Weights of a small transformer language model: width 160, biases.
MLP neurons of a small language model. Each row is named by its layer, matrix (down: output weights) and neuron, and shows model dimensions 0-159. Each number is 128 + 24 x the weight over its row's rms, rounded and kept within 0 to 255. Numbers have three digits each. A neuron's up and down rows have the sign that makes its largest values positive.
Before each neuron's rows, "fires before" lists the tokens most often just after its 100 highest values on Wikipedia text that the model never trained on.

fires before: "7", "8", "ut", "board", "sh", "pot"
L11.down55:125166152114116172096128125162125127115099107118158103155171100137124135120123083101137159132122175127158174151147151090162148116112129137101116091130130099127101173105112149129120118144118175086122099140172123117066163139153172136136085122079110151082111122105121114124144124188164107104112074155110115127097131091139154142117105115163126152107112149138107114132155140141127145129101146122143124123126172156142133151151127162131157124126142092138139088129148123134091124091115111

fires before: "0", "1", "3", "6", "5", "7"
L8.down219:127110127220133146119172123105112136136128119129104185138137154127120114107129118159109121129115200134162119131128132102109133116122146082117137115122099142121130142131135123140087158075149108110128158162139125159109113121113127140132149137148142161147090124130128119124165108124128130095100145111153140078124112147154120127171085149153159107140125147120111187119135155121103080102151151160155088129179080168097118135135122140129103129106103101158145125152088161111120168154119110

fires before: "\n", ".", ",", " in", " of", " to"
L11.down264:121115124125096135118114106106108144113134138103133084138103136161129092164142155087149142118162138122090151127131114100116112130141092093110162073182152083168080114099145164122172129114139097070133089138117159136138109114122143100156157125065148121095145156126113158122126122115090104125131099089108084173125073096132139121138131113111077106165124120136084125154100139099128111149112130105140129124115127117123132106103157146148126140124139161133139158102126162104138142128148157

fires before: " ", "\n"
L8.down315:134111117125145118132110109096139114103088122163129127145120137120095160128160122096100135144126169135136144124134115128132113118123145151098152141128123150165110156161157103186109097124097143119137134093110124155127136123151147127133154182137126107056097157136147105137135124098150092130142166119131107111130160160094111159169090113152174115129154125107169163153164073089157168122158120132116129149214138131112131108173108137135129175128131126159120111103151148107119137136158124

fires before: " |", "5", "0", "6"
L12.down129:175134142146124121086103085134129131103120157126150132162120103123140142092113113118146129167134163122121100123127180145108146125185121150142125111149110129141182094097094110123170126176107141138110156165130133100125127125141139158119083143135109099155121131175118141133129091081143138149111133144142112160128202136127148096117156108123128160087153145134100097135165134114067150165103128115138145086102150097152118113149130118144178149098130152130095107114142144126097160112150131

fires before: "0", " century", " ", "th"
L12.down26:140141103149132108138120141095112144127095113126154096147152152118101107106134105159120146126115074087136119151124173065147154119131107126133139133170125165122140105094111125085173121120136090096152104109152148129149100080139131135118151136144098155140155113120149136100082114115138142135115165137130130100096116132116056100121137161153141134091167111119106137075117179146171126104120159139153141111106117144110143110100086113114132172140090120131127133127079153097151127138172139

fires before: ",", "\n", ".", " |", ";"
L11.down61:129116079135150115150113122136135127109122124190120122144140096121058140172124139120139147145153108092120144106126120128125094133124146159088147101114126128135186109147127179177099126162124123099142150137134113126145108097110117120131142163090112125129155131123122172151097119133124118124114109145107121139100046071151125121125161178118155130150109144143129112100142142094104128111128119104137118091113147091118143139155127127131085090141155111056132102139158160155156149142134098

fires before: "s", " is", " of", " in"
L12.down48:130087105094127145131137109169152093137146122138169087090161133123074132132127097138145106139084152140136137120121095096110143163150126133165116118133122130121173105095125132144122139147139090083130152135118106206165100139101115133139159125088139163141149165158141081094155146146102126153098124137107092175112097091157147139133135131132099122128132172143151136138153126101147118069147100118120165145130137125123122124152155105143121121147150098099142139128204130128129140111113129

fires before: " ", ".", "9"
L12.down41:134111121116120099116101090087094098146116136157153161106139118137161109120101133117111149096082132112126136126110118107120096076148162131131142084104167095136149123152124084155149129135102103127126173105128115138124125152131186165084123144134163091080184151116113172151125103122158130085118096121144100141135135143126087157129102136127137117127120159136142133146168136126132121139055117175091144145150184148128122122114136112151141151137179119119140111106109135140133134119088160

fires before: ".", " |", "7", "0", "ct", "9"
L10.down314:126145087121134111136163091121143118117119135090111121127123176133119146191089114099125143142131140147097118120136116140132115118101116107108156125134139104107169088178112135128130159156169147164151146149152140156183122125143107169167082179149107112126115135093145141121132171143129158073154076148125116143171125105142106142171114143119151145167127142166116160074165122096132141122119154101135117154121137091112124135163168107108135114130095153105140112152153140116118110162138121

fires before: "0"
L10.down51:076187159138139123132126094087148152146118101144151134119152133129111123162141168145128061142142085158133116156088147138127105079121120116090125093177105160130145113147096095119111140114133099149137157129142138151164131089147136151136120108146100106145092109127095143130122119173139132141153148166121148172156118183094090123107140130103136115146134130157125094106153127134157109110155146120116103122143107100098163106131116109107148129136146130094189111126175102135164111147132145

fires before: "s", "\n", "ed", "es", " is", "d"
L11.down232:141165112092151126078152141107112138089116102137114128113159091127134087169124122133123110135151097159151111096131169144113140130143111156160139062106091122089117135100107164158138148146104125095130180130116091169123122119115137072130118128107133129162086131108108185122116145178131135149098146127146136158113166136149132138095174105128075113159170157107161085138116131132112129119108120135126143098133119153110110122167139093151163107153126130151145133147097142145121148135158126

fires before: " |", "0"
L12.down227:134110106113122132096112126152122120129078135124145168124158167117093136082145129155117111112106173132144135118137105142156142119111146130128118131117136118132131059116163095131108126146159154137105117103122104108131145144138115107068098126158125141090129149137111105145143135101092127251126143125121106139123143187096173117113118117093085101121154137102116111147095112194155085135123128108128133101105141126154133113140126139120138117122134140140124118119143113093161119086138149

fires before: "\n", ".", ",", " and"
L12.down50:100113148090113104165093117089116122087117117129172080153123104139173117145167174117119119142142106106071121119114045135127131156148137138103144114165125138127150122128113142171142116152115106134133155112138127117097163111112131085144122105132123127111170133111134156119101100166097157113137126120159145113200108107135142158138137081099139106108139094159132093124125101132140115143144118088129120141080100112130133171159148105127130153151101162105116156120113159118139101134105102

fires before: "9", "8"
L5.down130:126148125133117102106188116203131175093100126107125143150161122161107154073124121117128136141114137167111153180157144154170134138080131096152101153137122113146135153120134092144112145108141127089152126171129127122129095128091128095151102156170144129109125168117115138120118124147131161100146139105073123115156114173123121136102171131127148122121095139085125109102115127096100128112093117128121133159118097103092142146167154157138155104116152116111139149139090100126127085140107102

fires before: "2", "1", "4", "9", "3", ">"
L5.down24:141119147151152172123150151166085104152090118125116204121091144123101157150122117138141162156134118130108115098142123117123100091107131165116144158130155143153142079138137104097106171130122111137170156114099158188120093123131130104125089140114132147092167125110113130132144159151129138077087123128120115132127149153134117115143114151180073120126159114127145119140119120136170123115130125150078167149100139111122115138134153139113119162181126102091134105133143101107122147089149169

fires before: "1", "9", "2", "5", "3"
L10.down30:118148149150155182116134161116106126110099121113116152110114145142160126089141160103116107107131162166100119108117178079159148138142137143173156123129121127133097119128160167156162123141152114089106108139141168117153147145142146115146115113092109085132117132130117116163113174081147152136149136132157190106126114122143136130127109082149104105132137165113118120142111139106154138153144136115141119171158108144120080161109129177120172173106088129154125116146078083121136159142131109

fires before: "\n"
L11.down88:118134114127129091184154111121166108100156138117131116133097109158111137128143132165151154159119207090103132135141130120122147129121133163113095124100112127132082043125170125108092080130123130118133089112140141161098145113126106130122107132101123122095123132157136130082137131122138126226132144126119141105168129116105122095114158121087140113121114133081091143144108132139138164160120100125140124128125128115117144121174175118112123165119097152141136148155104145135151145127147138

fires before: " |", "%", " and", " in", "0"
L12.down14:108169104145105117149173103101127133087137141129170141095132138094114148129118110149134072140136127152161132130145152125140129102139145060125135119148105124121122142110096144062132112119128097128127057094155154111129130138154176173111122113165120127129128119155086112141129170090120115178149128092145114143127148143113139100127105116121091140118151169151166145115151147121128114117130140082129149111104150135131090108115100109085139136099157164145140138090145145145133136155168178

fires before: " |", "%", "1", "2", "4", "9"
L6.down96:122169152130135167135121151150119145159130160062145144090101102167126170153140092137143140121173101152149135090132123131131107117102146145133135128100134127125139121134150129103153151127133064137141128135119120182156134136123118107104126110091079132111149133115165122097107109108108152132118138145166098118167156141127129139109109121125132136151117159132090173135088149098121145191138061128167133127174147141127083177112168151136127142163123099148088137126121132160100122151139137

fires before: "9", "6", "1", "8", "7"
L11.down181:105157100131163125108133095120136132108121110160104124114115137121147129149131157113133113119113110132075114167127129129156124103147090144114131081178140110105138086141082130088119125107117135134118126111155161129117151104129116136101152149122127133152128074098110183124167108083110084094153093153113115119163113114110159116116104147130215159124114138101144137101092113103138130113134110134146083092128097104142171114131119057127133145132140144148170149116148176117140151122132143

fires before: "0", " ", " the"
L12.down22:118151108147097132144117143098121153148152118146109152140148115110166116120090136128100091145107116154117114107133139090143128106120133105088102123116089134136118086113105121098154158093138104149130108094147156134161121159125107175142141128140084136167130164065129120137125094142104116141110126107111168123113128177107092143140138142115165174110091128125115103128106124112191130111163158102172135126102084130149161095090173079134094110124091123104105140111104139145150117090118152

fires before: "9", "8"
L12.down71:123125106115137106153154131133165134131154103128169112164121077127145112095118121095088127127160143129118105165127143121154110172107117172083115136132124129163175134072129118138130159138141175106086134115117116162144137112163113163097131155114107125114125118101113126112152131169126092124140124168142125162150147102126139183144148115093134140115129064141149129147114115093112122153126130117117105105114087086145105092126155174170136145119123101126112140084118186094084138096112134

fires before: ".", " (", "1", " third", "8"
L12.down136:135125122122136154095070136100152152105105112135141142127165144133104135093153136131102099147161156147142117127144132130121144124128143105124147121124120114175097183124118145109109121104122094147126131161165132157120144125095118128170098091157165165116066111149106095109150108150166110136123122144157129128099107118115167093147131087133135124170099098137063137145155107165153118152131101125134124138155141083149194135128080106087110145129116134115089142097101108114121122099160096

fires before: "\n", " The", " He", " In"
L4.down282:118106112089099141113123163167136145136112149164143149099144105129114098133178151125118130123110140114094097154130169171123124151120132128162113127120104142151168048137122096138142092136104141112121133158106151121116100114108090099163097112086098102155116129089094102113126157156127113181158081156085135094164121105136103139142137132163159113097128158091131129109133169118108161109112137135142119150115125124132147142148150075164137124133128135111154183150140116159128137146159123

fires before: " ", ","
L11.down203:135102138168140148119091152152078121115131106133087114149091126166149141119155133140111110154129118129136139112149094124123146113102100080129115136128140110099129146123150162153202115129142150137144107171186148106088087124111152169082100084137128121158142157136119124119148103124099113182110127146118102144098132149084099125173113107114167123158098111121123134095137098098139120117133128145131089177125111119075147084135122121160125157148131173136084117131126129133119119113103141

fires before: "5", "4", "2"
L10.down43:145131100112175157157108135078131146099094179131114168162127155111079161088133117094120125128108117139109098111111132088151160140119102127156147126130121123092137102097093102152158154135142119144119166096148123159133141136128139160135130130101096139150157185128112106135129116125120083146176094119115168166086135096101144137125101173146093111148107130090103147107096172164120130146077164096106141118133138146099088154131146164148144123131110109119126135130125138108152115123123103

fires before: ".", "″", "′"
L10.down260:128144158102128107131119103119107157142106164122118116150139171157169107098119136120134113130123093099125118119098116144104142165130124116079175129155138094149121106127127125143163136087106127119085139110144099142175152151114126093147114120135162132159110138095146155144141114092142142076117132133113096173141115096139117126115123093126112113110183143119112148133198108149119127156124134111145152146117154080156191115166095111126181185163115118120116122119154115143102112165133166

fires before: "0", "1", "9", "6", "4", "5"
L11.down36:107112154112120162183140118114129147118128102134141148087141141140112148114152126114094121124105146169129111116125154117131108088116121116100154150127156144127169059126099112127092132174101121136143112118127101121169111120157122087139140171109156144146141137135112105119099100127116122068099161119094123167129136115091139155115141142123143115156130150122123140121146143076124131114144159151094124125115158111116120209115123138166163173155162184140088138152102153135107099172111137

fires before: "9"
L11.down224:129128120121137138145104096146128125118123137132116094121162133132100101111111088107111095136101144136123103125112161092101110163153130148112135159136120102104124059108107098124136160153122157168107127083119154145138093129111110118081096164118112124125117136092107114105156129129064133106144148101119124110106147085168150148118116150115161170101107100121119171160183129159118129137078133138121103079121140100155097132123119180149130133109103154147181133143116122127097161127181118

fires before: "1", "2", "0", "9", " place"
L12.down305:113128085123111135105083103113160167110141099143161149131135136095134130135138150139140115145136140136100163110159104095098140178109164095138092088107159130116151132144163157169160177122124153114141124114095128154157128081118097144118104151121153133083141119116105123087118104165146134138124149135110128167106105128119133107090115160137132155078124102142139170110095126114149097133090154133156121095106156139173134105107092158149151101153172101105117096116109086088115115114134136

fires before: "\n", " |"
L10.down127:119116137154158106143091141142086070105105126125101129137093118147082119119133138093136140109097183184102129116138160149101169151185173146162105094091119154077143106144111114145181131102127128128126115148129089123132118167160129117119111115134103141176105133139128132109140116148191137138136121137122100129114139121140112140138151108145201121154142118119151095122136153104088116121141152111129135122125086152152139152115088113110138176127103124134146098167141163127134127150146127